{
  "rope_theta": 5840.0,
  "init_std_o": 0.00837,
  "decay_fraction": 0.834,
  "batch_tokens": [32768, 65536, 131072, 262144],
  "max_seq_len": 1024
}
MLP neurons of a small language model. Each row is named by its layer, matrix (down: output weights) and neuron, and shows model dimensions 80-207. Each number is 128 + 32 x the weight over its row's rms, rounded and kept within 0 to 255. A neuron's up and down rows have the sign that makes its largest values positive.
After each neuron's rows, "fires before" lists the tokens most often just after its 100 highest values on Wikipedia text that the model never trained on.

L9.down932 [153  94 154  72  96 141  89 172  99 139 162 171  93  96 169 149 195 139 110 187 102 121 120 170 128 120 158 185 106 156 131 135 123 127 127 152 199 109 143 147  94 133 157 141  99  61 148 133 173 128 150  70 219 115 157 142  86 130 142 109 161 126 142  65 132 155 150  98 122  76 120 112 163 114 124  87 124 102 158 134 139 169 132 121 158 163 102  96 181 112 126 145 146 111  70 144 130 167  94 131  59 155 149 139 112 191  92 144  85 154 110 144 103  97 104  89 183  84 188 109 121 172 129 146 109 184 166 221]
fires before: "that ", "to ", "his "

L4.down657 [149 121 106 179 141 170  61 130 163 177  98 105 116 121 101 139 123 181  99 134 123 110 164  87 130 127 153  61 103 131 144 136 144 159 167 153  77 171 145 100 102 130 125 173 153  98 109 105 112 103 134 152 123 112 143 105 150 166 150 153  60 145 112  99 133 117 133 110 217 143 115 145  63 131 111 133 118 117 147 143 127 105 146  79 123  98 137 103  69 138  88 109 156  88 167 127 182  77 110 167 130 137 128 100  96 103 150 132 100 100 202  58 196 163 102 133 189  49 144 134 171  98  98 151 171 139 166 116]
fires before: ".", ",", "0 ", "% ", "–"

L7.down175 [149 109 147 145 150 120 131  87 110 128 147 167 110 148  84  79 143 165  77 205 140 119 142 166 150  88 116 119 108  93 125 117  99 104 157 153  72 102 192 111 140 121 142  98 132 125 106 113 142  85 159 186  80  98 152 161 133 130  98  22 159 158 125 162 107 129  51 146 167 141 139 117 126 109 121 162 100 101 189 124 112 145 147  88 153 142 172 122  66 213 162 175 176 114 193 130 108  67 135 108 136  64 166 141 129 134 122 128  87 146 154 138 149 160 140 162 191 134 125 136 129 101  85 172 161 139 106  95]
fires before: "s ", ", ", ". ", ".", "% "

L3.down445 [115  92 145  54  84 144 158  84 113 117 168 173 160  99  68 221  93 155 118  52 163 101 159 106 133  98  99 138 119  69 148 170 154  95  84 136 134 129 123 156 154 154 169  84 155 137  99 114  59 112 167  81  95 153 132  91 153 142 110  92 157  91 138 172 144 109 144 121 135  95 144 124 136 124  91 103 105 102 154 159 129 108 117 122 166 185 130 171  94 104 126 121 111 119 173  88 138 130 170 115 224 140 118  99 140  64 146 107  86 127 132 116  84 119 170 130 107 122  70 194  71 113 125 181  53 102 100 130]
fires before: ", ", "==", ". ", ".", "e ", "es "

L4.down358 [ 79 119 169 201 134 114 185 100  62 117 144 127 118 113  73  84 116 123 136 132 133 186 127  88 133 118 129 118 161 154 149 141 128 122 138  91 136  60  97 117 126 164 154 107  80 117  74 125 142 153 150 163  63 127 133  54 136 112 124 109  96 209  82 141 133 181 176 144 134 121 145 100 139 128 121  97  87 124 134 151 130 169 109 127  86 140 214 106 102 156 130 117 118 139 100  85  89 211 180 122  86 123 143 117 108 130  98  80  89 118 125 136  99 109 131 188 105 136 164  96 114 174  99 129 115 151 150 166]
fires before: ": ", "ia ", "ic", "al ", "ical ", "al"

L3.down934 [ 65 164 130 150 103  91  93 122  80 130 150 111  88 146 167 143 126 100 143 120 111 118 139 122 135  73 173 117  98 179 123 136 129  99  93 136 142 159 175  52  87 133 124 131 175 123 174 109 137 122 113 187 131 128 153  82  80 145 134 136 119 117 148 104 148 114 134 150 147 102 135 155 134 145 116  99 178 126 139 136  44 110  80 128 129 162 123 137 116  73  45 122  89  96 102 155 152 133 117 115 116  45 156 174 142 120 133 112 134 147 177 114 135 126 147 139 142  64 170 112 139  97 127  82 148 139 200 140]
fires before: ".", "==", "% ", "6 ", "0 ", "2 "

L3.down1112 [172 134 109 112 145 117 125 144 103 186 171 133 150  76 188 127  59  91 146 152 135 118 139 167 120 168 153 131  94  24 120 122 120 111 155 164 115 148 115 146 157 126 136 130 171 157 134 104  99 156  77 122 114 121 121 151 110  89 121 163 143 151 131  72 165 112 166 141 157  78 126 137  63 122 120 139 141 166  99 197 120 170 105 138  94 154 126 135 157 124 107 116 136 108 105  94 145 119 151 163  69 114 195  66  75  93 154 103 113  85 106 124 121 120 138 134 172  89 154 120  97 107 183 170 157 169 195 108]
fires before: ", ", ". ", "of ", ".", "\n"

L3.down1039 [142 155 147 124 154  79  74 101 146 123 152 180 121  99 131 170 128  40 148 106 145  88  94 151 133 119  97 181  91  99 149 125 140 135 167 104 104 145 143 183 178 102 150 132 162 173 103 145 123 121 118  59 147 129 173  67 102 136 114 110 170 163  95 127 180  36 148  68 119 159 121 104 116 140 149  94  94 119 110 172 132 145  70 221  77 149 148 177  77  69 103 154 157 178 143  93 130 171  89  86 171 128 137 166 151  68 132  92 123 100 134 138 143  98 150 185  93  83 103 165  52 109 161 166 160 190 127 122]
fires before: ", ", ": ", ". ", "."

L10.down1157 [188 147 108 132 120 141 120 131 101 147 205 136 114  87 103 188 148  86 144 102 102  99 196 155 108 124 137 126 125 136 106 114  85 154 103 149 156 108 146 154 143 120 125 167 123 129 134  83 143 111 100 135 154  96 121  98 124 107 165 121 134 157 121 157 169 176 112 109 119  93 199  94 145 174 111 114 131 128 164  96 144 235 151  99 131 105 126 124 124  95 116 140 198 108 112 111  77 147  51 131 131  97  61  73 121 119  85 130 104 114  72 101 134 135 143 114 164  97 167 137 127 153  63  46 150 141 157  65]
fires before: "of ", "in ", "on ", "for ", "and ", "that "

L9.down1197 [139 129  76 100  75 125  61 130 144 124 142 123 105 115 137 195  50 105 155 131 130  93 172 170 132 167 112 138 129 149 161 212 137  67 153 171 113  85  47 161 128  87 151  89  86 144  66 162 134 117 166 145 109 132 162 103  83 113 146  74 180 100 134 130 124 119 114 102 109  90 118  76 138 142 167  62 132  99 153 105 129  61 111 139 104  62 121  78 122 137 154 114 106 127 122  15 157 178 178 184 112  94 184 105 128 151 161  78  94 150 121 138 118 149 118 123 137  94 152 121  64 188 114 115 150 145 208 171]
fires before: "to ", "the ", "for ", "him ", "by ", "a "